python train.py --head_dim=64 --norm_eps=1e-06 --max_steps=12269
MLP neurons of a small language model. Each row is named by its layer, matrix (gate and up: input weights) and neuron, and shows model dimensions 32-159. Each number is 128 + 32 x the weight over its row's rms, rounded and kept within 0 to 255. Numbers have three digits each. A neuron's up and down rows have the sign that makes its largest values positive.
Before each neuron's rows, "fires on" lists the tokens most often at its 100 highest values on Wikipedia text that the model never trained on; "fires after" lists the tokens most often just before its 100 highest values on Wikipedia text that the model never trained on. A number after a token or word is its count.

fires on: "-" 83, "\n\n" 7, "ject" 4
fires after: "\n" 60, ")\n" 21, " sub" 5
L8.gate15:106140085110160104190119104133132166149144103116101117081038097141099166100155157136079122127135094125083101190200119063152095161173211077105141143092141154086085215091114116222135110119105103139130145093159106127169124228135151144121144132133048107150143127153143127113149151176121122124141133084160149128145150151089165171086168164140075121136117102115135165154129103169086104125132
L8.up15:077083137168121103149077124133164164160172127145178088093136080131161122112099166115110129142111131109113067108176128086154164091136158119074084159174118115083128138092057092134189129142079143156120069096151136074145148109175113121151095178091084090094090094119134127094135106134145135112173111165193134132162124119144107152049098169074118099119141172152153129152097148137172109158139

fires on: "eb" 21, "ri" 17, "ig" 16, " Ex" 7
fires after: " d" 16, " G" 11, " D" 10, " st" 7, "k" 5, "D" 4
L8.gate57:147147131101155093115116043146130106096150174103136139148149124073098088093130130146130101116159135127168099167072062077132098159084184169103107138115131105136092173115144144136138131124129185151133134135188095123086159107128098086094155083086143101134155174073129066133159123118128145050185152124090107144110170095074172137122115110184110152136158173159138133138122141140121043189159
L8.up57:128085175129163120156042147105142138127181151134131137108147174114095117065137125181188098095137122151155090133071123086148074152160141154097134072156135162168119168130085166163150163154107147137099120172125166125113170114135110095116098140115135083129105088093132053141147108109133158132144116090049111103148183120088128155121150125218070104201172139111119163108135141182158106159147

fires on: "ou" 38, "ail" 16, "ote" 14, "us" 6, ":" 4
fires after: " R" 27, " r" 14, " v" 8, "R" 5, "r" 5
L8.gate118:126141200117045122150091097096128143127223148119132136151109147141156145114103111167116178144057059156074145166106149123107106177131080087138205137126088184105121183099075153132218106170140136088144105100126163156121070089102113124111123130090130097084080143119160102084151145103095129155094189121087159067087174128110146124101121209139070116164140145136110133090118100131155109123185
L8.up118:167114126180183133176105111101120099102096128087079100132094159126108117139134128097141121103135100056119134151162143096130161129156139051116172148056073136191144061162123076159150190183126094117128184127152108123117167119146134091129189166077131086106116152144156153160164102104131154121106114148103122115150073119104103118091154122091106087128121105157141111130140081121175129098110

fires on: "P" 20, "M" 18, " (" 16, "N" 12, "C" 5, " V" 4
fires after: " (" 49, "\n" 4
L13.gate134:083070160115116146164106106095159149137134093153115113099142094136124161139102162119147147135128182131109132162154128100140077105127095107083104094103121116106119102100087212141108125116141132092145107148162125113173121203099133076179169138123183187064057123112186141103088129207116131147122150129133133087104088164095142230174149105129141185114207102104152098148108057117149180118126
L13.up134:124106242149121113128135115125133124147125100106162117147169177155137120150098066148131144123105118169132134143134139110112120173147091124156100130077129067136099083116124141073154117211101063127117139149116129125162115133144154099136167158172144077033159120150166124137129116127135190072130159168155150200169109076134112044181158147110112077096079111161116139122103084111148090089099

fires on: "B" 33, "C" 15, " Ch" 13, "M" 7, " B" 7, "r" 4
fires after: "-" 19, "==" 12, " =\n\n" 8, "–" 7, ".\n\n" 5, "A" 4
L13.gate23:157119118136098200133168095198093121114160142081149134141144104150113198090141121128119115141162126131065152146162158162147071108163120117122088127152130134083178066080063139121147102093157216151100115128150125118116163126072168101146174137102131119136156052146148162138111076113124119167177145103125155060154126122117070185103192155126101116152121201112106161137102136073171145143067
L13.up23:184162113118108161109172178155167174104155088095129077150163132071100073090175113071120103111162094136051086138159096042150136118173095100153130143162118129105173154119144029137151110185119079123087121112112132102159097208089117113132136136094137132142139140093160112092123092136125124132134086128185108092089059174149102133114096117087111114155075134145099074109119152172132141120098

fires on: "im" 22, "r" 19, "ar" 13, "rom" 8, "in" 6, "orm" 5
fires after: " f" 21, " pr" 17, " F" 9, "F" 9, " d" 7, "f" 7
L13.gate179:127153102148084134121178145128099112076130157090071116155137161140145066107078122096163137151113122122123172123116085067069097097150131100109095133093121117185082081165162154114080121133142164077077178154167145098174105097118105125098127130117121168137094093114090097112232148140105156157123125147122133144122169088104117088148098122160125093061135140121103168134149140118168108108191
L13.up179:106128094122081184108088152148127107092119161096150034127112166140121137090129174091107092089121138145141140169113114113171124087143098141138092097129163124103204156105043131157112178100143157141123149087161173104092129194159106104151130146096141145147122122095143170173125126153104157111121141101113111123152135069161105133163151134139139055138095116120108099080132123170133123101211

fires on: "i" 38, "ch" 12, "f" 9, "ography" 7, "als" 6
fires after: " b" 17, " L" 16, " l" 14, "oc" 6, "ran" 5, " O" 4
L7.gate119:140105182112142127122088109161123152173132132022211173148160177193104135153097118093098145165140084120153132146097145134117138134130114145163166150171111075163125104144141077124143073122138054103139160102125102062113134127123123131157176104197091112123097136112117138164125161161161114163097115174144113115125103052087137162101150155191120140162057151173147081092150088099149155190104
L7.up119:118153159172101125131133056136071090100120154114116132123147120161118144137064138146133133110090126119150070100103156071118101200159085123150118141140121080128096095084130104139128139114137093141110180121124129141118155093185169168140188118149096105102174168166097140083128156130112170089169135093146163087133105112146120105143106132073135131160122174074138177169180095107073103097149

fires on: "ig" 30, "id" 12, " most" 10, "ided" 7, "ip" 7, " loc" 6
fires after: " h" 30, " prov" 17, "est" 8, "inc" 7, " the" 5
L8.gate66:155143142126076119132159089106144166108138104164086153182038153103115160120109162062096076138130115112177115142142102146147165219101112153128137120125059107117162068076127104144082073124142154099156071090113092108115169067142111109093141116143168182160093059160087087104156167138113072163137115114112088099133133123143130124129041117183120161144156123132139113106162121086145147156106
L8.up66:103114141116182128169147181095134152163141148125133091179125070129111107138109083090106104124122124185135132149141152119141160099097104084066127105136125096177145110219067153091096134144117121153143179142086167208139084129105192117132141129116110091150120083119105083145113176193123139100181127091136183128088134170170108104152102080141114136193130071062099153082166179093145099129104

fires on: "ou" 26, "us" 17, "o" 15, "ell" 14, "os" 6, "es" 6
fires after: " m" 31, " Y" 20, " y" 15, " t" 12, " T" 5, " M" 5
L7.gate257:138097141121143170139149145123135091084127146101150106201093089116085085151032147110127107134143143114127094172154164111088095118086097132159095168160131101098140134150125159087085108085104184118122122114115074142146073099146073121078204113167137070097152099153137174104092137116145099168074170207173115052107158174107125129155105103079144072113168175119168114115184138128111148170115
L7.up257:158131118165099134141087064086111099125104153077134102148068121138136104134125114165113130097133089128163131067123058154072151104115105131100122123166111124078120107088141168083136096132109123094108187160131117123097141110179140127077080136130092104113174113179162135131091128061194070122091123160162066174099129108173180114090136108076153145170178138158138087059138143077136114109131

fires on: "ian" 24, "on" 19, "an" 12, "ia" 11, "o" 8, "oc" 6
fires after: " v" 31, " p" 11, " G" 8, " J" 6
L8.gate251:140157127159140112169124130116124085153150133106158064086138184116128181158195133149128109080213127121102115099139165122133123107126097104124180120081096141216148096174097155151122191138159150185170105072109127132094124080161127110210123057070127103078148161088107129126126145120176100151138145171122108101118133126209114126115171129131149152138173138085126140146117116175133114117089
L8.up251:129093098079175088172111058093132148094071114126073087115082077107121138119177202123148143150144080082115116120050141170155112093123136122142174128199102148173128118177066109138137131167094157146117129089168151087107122125126128140180125080081140134168062135170121110103112103143055180139145072116110120139126117101178084137129102131134131107157151073144152125107173151153100074143122

fires on: "em" 25, "et" 24, "th" 8
fires after: " n" 19, " N" 18, " D" 13, "D" 7, " An" 7, " t" 6
L8.gate318:108132115123077126158130146181145180170175146132152135106115119148102147112114172168118094070153181076104168128112131132121088130118143150123121151150115118122107124172187078160125125205097118118083112149150138119160173113154080127132124113096183157154149148151144066193127192105096135069135069130124133125126137128168145200135184067094140111138080194133125076098132118105099088112138
L8.up318:149119125112062109117115108112142087092143138113126129143130147162157162137120144155139140122158131121120185128031089160133127156156114146161115155159110140108108147147173132144132157141112138047091065065176074135152217150116055105162161078164078134133196087132128118165113132083131129119107120139149174113132172090165098123186120101163118117107169141108094120164144145160047138118081

fires on: " the" 23, "er" 9, "ess" 8, "al" 7, "ant" 6, "y" 6
fires after: " s" 28, "S" 9, " qu" 8, " S" 7, " in" 5, " pr" 5
L7.gate120:104126074132156103116161064125177124154126137206101116101109149098149120163116126156062156096137109190139129136126092091138166193126106181101111125139124120161140138075105151126070141083081092162102088147142170141118113102097123131110109132134145116137074072092170179108124164083062080208127130173120137120126090088084140076194108157087136147141107191170171156122130128165150161128101
L7.up120:166195116153108130107134173111097094121074076132147090141083124207145055143138158092097102143140138182167158074083149097117159122143103146103077150180112138111200143096127140137101205143100198134141144113172155170116093093027198095102181106165075066136096152143143142170121116136161137093123177115114146167141083125140135131114133121181101116132139083146115151135103114148140124112097

fires on: "pe" 19, "e" 12, "av" 7, "an" 7, "k" 7, "and" 6
fires after: "st" 21, " ty" 9, "l" 6, " serv" 6, " st" 6, " Ju" 6
L7.gate290:064101144152172063117120128109150120079194098203133164118140135132098149159131088137138136085114142144175121159106147191102145144074106063114103148181081075145118096110096128072174173158162078159109116139169127086082093064101159078142060115084082094145109139034141121131107172116112110123135137117110186099148119128086126108134157136097148118121171131139134116107081134154116135104138
L7.up290:170097138149096180129087158150115131098093136141056131194112190087186107139147140142159147167128158097071139112149152075113168164215104113159116126115126161140165116099094152131188098114161118113128131172115142104158121075160139184123146123138172085128147155141121143107157129137133155095135156139129069111146108106139173083106141143064124131132082144057178193124132137157210177136172

fires on: " was" 35, " his" 6, "ar" 6, "av" 5, " is" 4
fires after: " he" 28, " He" 21, "," 14, "ther" 4, " and" 4
L12.gate135:066130174142119144091129153160148149142156133120117093105166117144151198109105072143065130097112136150112166110163136171108092135141039169144172150124093140121164073076165040119149125155090097104106051143135088114107183138128150079137107128149050073152129141122128106148195110103132146127084145160129083166076087092117085128130082175105134142127192113149070151105090149157117166139149
L12.up135:157134172098099147086108124090088146141059121185095165131132095185099100140136130134113206106119129094147173111105170170098164132123186118134138122117103111109181149144117137128121097109104145073099129076127158141093161143066100160093118081107143169104122086123098082143124107144103107136121174153151097124099173100102135090192163104144129115122081057166079131156102072132092126069137

fires on: "ang" 22, "ief" 11, "ad" 10, "aff" 9, " India" 8, "ange" 8
fires after: " ch" 25, " B" 18, " Ch" 16, " St" 7, " list" 4, "k" 4
L7.gate148:127114111138121114138112165157175129100097155200132129082168153069161079145101134089091149080096220083140139132104118090128141146118135119091113083076152154070120117101117158095209187086083135141149123117140092085134152077183080065159128143169170148110090167115123092136144122128180076131108124142078151112123166153092138179143148139126103172140136176101092174164146139109126102114182
L7.up148:131130144170138143129137123054172080119140158136108074117164168111111157146081089131160121163110153156095114136110108123116136119091220126122155136126121100151101117134151192136058122138115157094153160092149129127148105092192119004129112109105151071097094147154180162130144185132190147178090141118152083111132180092131131092113146069155136110202134145131159133073147170139133068086109

fires on: " M" 82, " P" 11
fires after: "," 24, " of" 12, "-" 8, " in" 5, "|" 5, " at" 4
L13.gate115:117182176106141107174138082157090173078174080149129084138107153130110137108195127100069142104157106177146145142139157111089086155056122127096108132146199188111172118098135129146139166105174114144136153084101152128173167169154167063205135118077187141191110158101148140135163152148086132118104118164085132138166105128063124088107126121078104153132071133137114130112089186138113154160121
L13.up115:168124159154167189158095164184185201165135157162132163145111061154127113132142152143095145142102169138131151136122152113095063128138149164111112116110143128095051101122064123138146145132115100121185129116173145141108130104106080173129065135098135126101108071112146134140052114142148147086116156127126202119118150101140135083097100105137131137051111106151097125124125132104089185141135

fires on: ")" 15, "s" 11, ":" 11, " in" 8, " of" 6, "99" 4
fires after: "19" 31, "attle" 6, "A" 6, "20" 5, " born" 4, "field" 4
L8.gate154:110119133109173122113128122096149130084125184126129114147099169104117059153102125080083126146126077145087101136126111135136169123121082040153170151145159069086111145096103154134088124167131149145075123131139159080140131064146154116126095154109204108148136148129102119112125147129123060113100167142139176121111166126207103135188119161080116174150082093223157111110118143091100103073110
L8.up154:197131162109165132137151133078117161083123166135174133130081159116188166168126131071124134164133168117148163177118148089124124172110104137121147135109135144137078154104124118171146081106146058107130109150111134193129149121118044117145156119131112109109123143126144122157155062181172103071140144132125137172081163132141108133151119169157100149116117034147100114124043142105186247153142

fires on: "r" 74, "u" 11, " sim" 11
fires after: "amb" 11, " St" 10, "fl" 9, " U" 9, "st" 7, "anc" 6
L8.gate26:100098113089110111100119099117157122094130128104228100158182094100168114058174033067153074129120130122133134126060106157110134113163187111147157156062115151183174100133120150126163130151112106106141078147104117111155168156170138143111192152121093114133144099156136071101138094115083113126144090099111075111152132101140103099126097137138130161139104150176119103138126145143165111149170
L8.up26:128110125146152108147078099145144120142113140128108141140088122154090114130121134120165156183122106126185105163146158127069185158183076069059122146150116150132144139126118133064127125121134171106145090057107144142112112134065164145107098097097079132069138092119152165113110107134095064098082106108105096160157162110114113158103232084161151154142091157170177104099164124095159198140103

fires on: " rel" 25, "el" 15, "oci" 15, "ber" 12, "et" 12, "ie" 4
fires after: " D" 29, " R" 11, " Al" 11, " ass" 10, " Ass" 5
L8.gate160:079140089187159082113151098092094113132151160106189104129119127146134104076133139108113141137206145145107114057076132109161138099127089139068135070069191120151180119173125135178109086118115151126152169131098160105097093103098125167090133106169125156134134083170125123133172156176146117118192123160154148173134142072079043112092118128149070099149185137160144119090108109148113094153131
L8.up160:151167108122080143079146074207096162090120159109084160148118113162139087117067113125108139082082102136111136148175134102160112068118125063137112107165102115101129151141108035144120120152138126133099087070097137147138093158166095145148151150134104197104145122116144126162095159108143100046129146112056132158116152135099087134126131163203130127119103141187111200092066109122082139099149

fires on: "ag" 21, "ot" 17, "c" 12, "g" 11, "ow" 6, "op" 4
fires after: " sh" 11, " fl" 10, " Fran" 9, " Sh" 8, "ru" 6, " L" 6
L9.gate161:133126140142127124146136162056134131157163112124128094106131181085176078171190110057138160120123099137133192147134126108136158106118132188130146146135135115171138108136144125205183164099092118161085127119179173086131138141133071110018136126204132149122122118047130148125172136128141157150128092120061128120100171147220139140102096147137144138100115138107120146145120126107181148133125
L9.up161:112085185086133118113183060106124126081169131110100077075149097118121183080172133148102124098101124142083068067089103118084105164081194079094095100119177147154148093145103135130141146031129127107112182153094216087112118170058125134111132072150157107125128075102116163113123107174122128109116111149143134163107189089116069164111137127128120102107175184130122126127121121135152126162135

fires on: "a" 31, "us" 13, "er" 11, "ust" 10, "ele" 9, "op" 6
fires after: " J" 27, " T" 24, " M" 9, " N" 6, " t" 6, " K" 6
L8.gate151:090130090139128133108146083095092096111120155111158117154125070084140121140132127155192091142160161135098132174120127060132086148128113190081152143123109132144105121163112066138137161133123094106148142105067123109061172177114053118095139055173150061112099137133107138203120110127115164106130093153117061143151175150117138157106141131099169158091145091122116121088162168114133126136048
L8.up151:159115166123116158124124150113150130084124165099204138114098110156143104158141128104123142126144166082158119121099146106154066111081143117114134121151140122089169131204204133128137076111090132091044157125147142123159120091142076127170125125148116109165151124111137190167112124132193133135163149124133062109083143172126146130089126064092143163170153078099136120099144137070099136152061

fires on: "at" 24, "r" 16, "es" 8, "am" 7
fires after: " J" 28, " W" 24, " M" 20, " K" 4
L7.gate43:146092117122076187112050138100096115088167075136061076134104105113142151140117119124081152117129089170093112146157085086118164116173094151136143129097102102071114110136120105172131152071163113111114116063132132104075201128097100136126082115122123128103108159085133119152127142124113085136085150175131223093106111099087123142136116120120124185115170119089178129158087080212085194129145
L7.up43:100133170174084113129126145109130138127090174140160104169160102100124075126132073133155114185167141117070074103091077109126101132117171151122148149101125137168128153159127108109099122080148129114065170178108117099116172138080096179092169125149153122134153183113130055172170054137110101091153130158072107144136169148132127121090138164101065115122106095097102118142048160130101113105100

fires on: "a" 22, "il" 16, "at" 15, "us" 8, "al" 8, "ad" 6
fires after: " W" 37, " S" 19, " B" 12, " M" 6, " H" 4, "l" 4
L13.gate87:131214123199170087121118146112149147102155112106076088130104147166108132099122102144117146105141122099105156145117105100106178118121119105160167174123126153127117164111107083120095136151141119126130138140164122111111086044117112097067155080113098110093125119108137160131130102113110145126114095179130156182141160125064132058188122142193147148137104154103180129106129142171151153087143
L13.up87:113147189195125083189068089128163142158157064108127160121106101119113087152102154114095162178171175104076101130146137125090122101129150137143151183131103111101151103159114107166146136155119080142137171082100105119146115085161152114122151148135155118107116096081064078151067130127155122124067081118161152113132072169109114149086038139120115122120143163131116165079130077113146076146099

fires on: "-" 74, "\n\n" 21, ")\n\n" 4
fires after: "\n" 61, ")\n" 10
L8.gate204:080130177126137109108145133143194151147164166059158187135140162113085149093206167071066171115049148101143117130124153075123143122194119070151198156123165137148177143136160079135141113103136108134090196100169154132119116183131126125104163080123104091128105178125142109192106104114100173090154061134144091149131130064079139171158098143154164127120135145167146111138138167106151124096113
L8.up204:095073119150066127146116150139125122113075079132090144137161156098168157117127110086156095144131163130178107177122099167093112085125138171106161163092120142046159109126033106138131124159148065152120107094097107112151146103157148199095069124128102123101109165098148105103084146119065165107121118142191151065116096053154095113122098131091122134102105096132091074130162143147114174121177

fires on: " he" 17, " is" 12, " was" 12, " also" 11, "," 10, " served" 6
fires after: "," 19, ")" 14, " He" 10, " and" 8, " w" 5
L11.gate30:136191167091141133123095181180155178178084094131139123102175126176130048127142119096136135104082106114114128147157104076077117116103109092157090107055083135109180135131149160111173097107123124120078102168142157141096124098129140147132189101166125156115177136133164114192161136031155098181149163120055152156137134106112086107143167160103087157196135120108163152159133094140157127146137
L11.up30:160131102111121117160098163073173096163119136106101151119067069130137096114148096135153183130157144129177130086104105162135094161104119126100122115170110119154139134063056105085162147183177090128109137086132081148115112105079079166176191155034155127120175081035114106085184079111090148139100141103146121113101119136132128122119135115147118102121112119128091159177192151080063128156140

fires on: "on" 33, "il" 20, "ul" 8, "os" 8, "st" 6, "at" 5
fires after: " F" 21, " f" 14, " K" 6, " M" 6, " T" 4, " L" 4
L8.gate191:154131114082098130137184158128078115104103151130148085114122076140084098147082139130132143129111073119122061095124101104084109128117191057152096130123131133126125120112100107132111163172083131064077157195075165160090071148101141179150133083103143177181157170114115111117149099152101157115152091120103130113116151173122130142053110142108112100129105137078036087183110129141146184156122
L8.up191:130167110134161153122141104035153105161229114104181073135128122092167097118098101137117147177145107123137132156118115100154148112088128122191141146112108132176105102140131135118081110137141114029079189077141137101135146119065143129103127155157136116131131186164124072155134122078131143122082178155090140121181153144118102098139137104101096199082129134117126090129103174104133133105154

fires on: " M" 47, " W" 7, " T" 6, " P" 6, "rit" 4
fires after: "," 26, " of" 15, " in" 8, " New" 7, " W" 6
L11.gate225:094125204130126191199122097137165165136132076178177120089157107098135105114163149126104118095152133128161149115192141121116137182160128101172127158144093153156124157185106167139130184133162060127104085118110061060119155143118126094110142129101173125150098090134155103049137107103151127126114081189027132148115138058082159139153161144098116112100127120148167136103122159100090120175132
L11.up225:136141160119112203172151088093093176097143115130077162127126116111156089154122091125108100094124122172142101184143124123148160058145131147079148163146150131076161101094089104185136140086097092109100163153105156094141079094135094097109179083092127146133110168132106127120169092177085079140084130144114157190163102113171133065139055170100169130119123112161140111105100138143121084135200

fires on: " end" 21, "and" 18, "en" 16, "nd" 14, "ight" 5, "ust" 5
fires after: " r" 18, " the" 13, " R" 10, " ab" 8, "I" 5
L9.gate129:131083101179146104119158150151183122137101091120093139126106135129156083114039083070145127131160124126194111136074149088140133146160089127097153099091137126147149157189130152177103069118100120121150090113118147133186115171098098155135136119116164108082111154146122155151031187161140167151156115123131150158192101083081138059140127105080133118098147167086147164145119144137122080180145
L9.up129:146135098147141117089153087161139090130156106128172145121085117111149208159117123116166139116198121108096184100187081161184132105138088082107110152190128090162123083121081081125149096142180196140125142121069187142141123074138119128104156106101181148158113146136130106074107152139096082154086145098122080121175171170105120155180130104125148098083102153143143148154124106139134120154134

fires on: "ro" 63, "ak" 10, "row" 7, "ter" 6
fires after: " G" 22, "P" 15, " g" 10, "m" 6, "oun" 6, " P" 5
L7.gate146:129146130168130079106096094122082140195096119115171172130123083102083139137133119128139146176176135120101160164134102112076141058132142136138136152117179117136090159141146097150160111133061189111081135187135095122184113120151082157053125131103172164133065181185131120122184100069113107110089118125103156101119148071136167150121118197136184145083145076135091168153121172086127126134105
L7.up146:147091092163078155095121132107120106086145100158086185132122132141214130086180109126109107114111113182110080138145065156073189123148180083113117127105097126117143082097144108104108165099093136139136111225133178127107105141133160115120144032122136083140147087158141079186111054167196141147121127159093173142105131055135089102076120128132146105100133088078121150087137161152115130178142

fires on: "an" 15, "y" 13, "ar" 12, "ik" 7, "ess" 6, "ome" 5
fires after: " l" 37, " L" 18, "L" 13, " s" 9, " S" 6, " r" 6
L7.gate92:176148119136093117124132154112121112114123095106177116138172175156171175210147091137155125102086132099100127088066120128093041135164134136119119101117163101091130122170106145136024145114090133128123122153110143076030145106156100109138121127085071173139096123131110120123161110159134097145099116144168145053090052124074098115105094122130193128170115139140081153098168064132127148047134
L7.up92:118099145143144177182127151151113096122145126162015114126168099084099119135152124159094134122115145182146123153099101145129125124122121172119166122135144116161100067113128118152127063204128099152116210148105226105069029126149173118178137107127141105118153113105173167086099136168112129154090072142105157165105088120110096097126142130159136076104150101095115146086134124070147107176168

fires on: "ic" 15, "ed" 14, "a" 12, "ent" 11, " |" 10
fires after: " f" 26, " F" 16, " w" 11, " l" 8, " " 6
L8.gate284:157112160130137162155078106140154058102162166165158102123125111100106137094132141188141106125113142100168080110094089136122154057082166090130120176092136144091137101158144127119123138135174168100174146100073173079153152126138104097140115120158156124151140161186095132099109178168167108182129172091175119076146102155105108126213139069130127182111107118131158145186111152141152151105073
L8.up284:136116166163109138085170078061089110118143103144082102135095101117147144129142123156130111076110089146095136149118161105126129108110163142088104154149133129122140117153137123158104022152136124125167154160108175171119154065115146115109099185119139126064160104139194163113095184125138119171118105150145107105191158114099103141181071156135154107057148113136189125166084136103082112086140

fires on: "z" 25, "ow" 20, "y" 15, "ov" 11, "w" 6, "i" 6
fires after: " L" 27, " S" 11, " Sh" 8, " l" 7, " sh" 5, " B" 4
L7.gate122:092193157182108154107153141145155123153107119137158153111123180145094092132142099159095139108083160176080130120139093071112163115192156083105125123129152143152172129150078105149129143133189110119134130125086082128032182129162151121139112154104098094074042122133099146116090078155189139131130082122133162112114128122170105157140181133180193136140118129114173158136093061167126161107118
L7.up122:157163152159102107142147117125082104108153106123117108115170112097162107046121071129121130154115152156140122180120187147132090150128152061152144184144207098093135150122136139124163175133074097108142135095139176095126113109147134107127147171128148111116119162114050044107144139125158140147170061103085086058163118101097146103110128151190152129171087121114160165133136149130179120101129

fires on: "re" 20, "ou" 17, " pro" 8, "b" 8, "ra" 6
fires after: " B" 17, " R" 9, " b" 8, "off" 6, " s" 6, " sp" 5
L12.gate57:149124131153165136184168180114105115118157121130099079095139150109153104203145160143125120106133057102097161199159123139064139119170142135117124155143094146204142164161100080086158139107082153121160131117122096153105071101115118155124099127048145125144132091141109133090105111122161138164103118103090168107174066130104149094172151068150130105146185145157123142138129021136116138172129
L12.up57:165129130068153161130141096100112090111198124082133140040092195083193182119125134121208112100136140157131125112158137094104127070125110168120103218135094183144116159174151090152191133096112119126105116150083130141137129140133131186125057138073152094164119143107085133128139167100068100147072129146109122082099129150112118176119141102148075058122170140111104174120140140129177101161084

fires on: "ith" 25, "|" 25, "\n" 16, "ind" 7, "ring" 5, "ide" 5
fires after: " |\n" 25, "w" 14, " w" 9, " W" 9, "ar" 5
L8.gate256:152114089060130089092185111110168150170072129120073133155122133113163119139150136207121128072117197097165162128161126133105160094147107105122118204118116142125178125118128118148186145135114040145110157114161114116182129119099058211025083191122113147072152120079136132097128138156128138156130117160164112121125088115075106124082097090102168143116127150106143145127107141123113156134156
L8.up256:111111103160167107168166108193146134135121148116085123155132137174160110161085179169104137140128146134122120159158149108097159109176164102178076147223079111112150112088067110164115096117106117176169142090116133176195119107106111165066116192137142158092089098085068064144117174102117219167095184110170077148114143135134145191108136110142131083164150128097151137104109093097184105154149

fires on: " F" 18, "w" 11, "W" 9, "F" 7, "P" 6, "B" 6
fires after: " (" 23, "." 17, "-" 9, ".\n\n" 7, "==\n" 6
L13.gate310:127148181145153133094070160123140146125135142097079123161144153122242139158139133149108181119140131103127121137056119112171144143166125094116132100134128136124106101145114130149159136121094138180203084104095126174118139145128136116174109127175121199101151121140131140117134091143149146071129089131101122165117160083079107162158110079112096132119130053149135125141155146146155192151143
L13.up310:137133121148107085114107111095114144127133164158124080125191081100138158104159138123115068155128145073152135165147142084104130098068145163134165156151207121158042134181162099062188109158096144165125134109124118056149107153100168113133120079138101176135146116157175169136133087038057184138127143140097135151114116108100085132125050127201095140148150176095110153155142095086120114131145

fires on: "ri" 18, "ra" 12, "on" 11, "r" 9, " co" 9, "err" 6
fires after: " t" 29, " T" 24, " the" 6, "T" 6, " d" 4
L12.gate23:142141159109126109104144063103162191142075186095089100118125134078129114110122108105115133112144098118140155130124109124141119046142094172168192123147157141146106086163122140126085152101164160094171042084091135061160162159140125165152159116117136131149120115162128139127133156098146119064090119140110113132100098156165149151122141132148156116082102184116146112173116086095127118072129
L12.up23:158109148103146134101080046149171122104148107050094164107088110116159087128122154150164164164123110130152074125119138135103093136161157102106154174121149111130140179082143119090099162112168144098099148125121118206106164144172161104148105159182127121098148117064112136168116104107149117089138080137145114105177164148180131163143102102144095133072106153145074079137153108064085108082067

fires on: "em" 43, "ig" 35, "act" 6
fires after: " Gr" 24, " rel" 8, "en" 7, "D" 7, " N" 6
L7.gate37:153120155147119128101107127128203118083149122143112131115097099072106119116168145137125042158150130185189124113112083067106047175132132076112104143099120124091115088137128170157099118157042133141135153148148144152097148108106118158084162154114133213164126100142196139129082158169076144067137085091134107191164175101116193178139110102167159131141169152166129129149113119150158155114087
L7.up37:180136134127064156121122065113114152107114181084087138100176071097146121116164124143088130093091140094115113077179099102119074151088119102133151118107129102166116109121150131106092086198161122132102177154193119120167122148131146128153191105134158078111149095112093085165129192100114105102118113198076098123108210111100097164120109160115088094131121127146162138228073063110147102115109

fires on: "ann" 23, "and" 12, "al" 10, "er" 9, "ant" 7, "t" 6
fires after: " S" 20, " c" 9, " P" 8, " sup" 7, " p" 6
L8.gate200:094100115170137137071150164089169092145147142139086142107157153141155074140093148120100153115144145164091119175081117104056077135115125127086121109125089072168112200135090109160100129144158140100128112129117162168121140145195113104178099117083069195111086069102155155159074106124113120111128120136136109116156147141110202079156102136112117154128102115094138117160073149119150066042151
L8.up200:101191172160165142092162123065113111139140073157096154058125102141077117131176129136150160171107186095162116118070194119144099133120173132083185174105121149097141143070101160119109173116079157110171174129115152101157119129114142098124132111128116110104137136076116169186101121106148165193127119146175064104169097113098172077059121124137122115139099124056144139132141132061154158137124

fires on: " W" 16, "W" 14, " F" 14, "f" 7, " p" 6, " Th" 5
fires after: "." 41, " \"" 10, ".\n\n" 10, " un" 4, " but" 4, " be" 4
L11.gate164:128123131067185121106178141124124115140155145167133168105168169117193166131089094113104120113093144140156140173145099124077109131121095105079090074129182106132047138163189091147123107128129140161054117151139151188088143157105156135139090159153084108154168106185140122138111111101106141069157094141161112071146106119119078117108112160123153132129147097116150134119135031108207165123125
L11.up164:114153107191102149109155150177150131094142121106162157142130020134132107178126105134121159140130106158152130137145125163126151092138071118128099111105170075114123130221090168160179091188183151164150063139148119142132143135094071084153139109105098094168171101162151189108050140105109104141077112096098106135133135097155116121171099086135142127201166166104106153125133117141103173127142

fires on: "ed" 36, "or" 33, "m" 7, "in" 6, "qu" 5
fires after: " F" 13, " Fl" 13, " f" 11, " W" 8, "he" 7, "F" 6
L8.gate33:175086096084143192122123100103092182086170127111099107114155185154161105143114125122165150108166169159113111105098087094044146048149114154088141158069151098109143115142130156170158139128128199125120151130104132111166177138114118175151115113140157125108135136066132152076146164193139152175142096182107150093102145126047100101140076095112096127101163133109161086145094156084168131100106
L8.up33:149183147141115155157130119186094104145099136141113101132158134120152116090174147131150143146134136141114111130116084113090142073133156113123100115157114135137096152148091117128089172102081148104138133165113143165100089165138057118058167037130111145134110088153147178095104142108121116136158158096098173179100123136064116098074071128045179025145124147129141211093136154136147162132143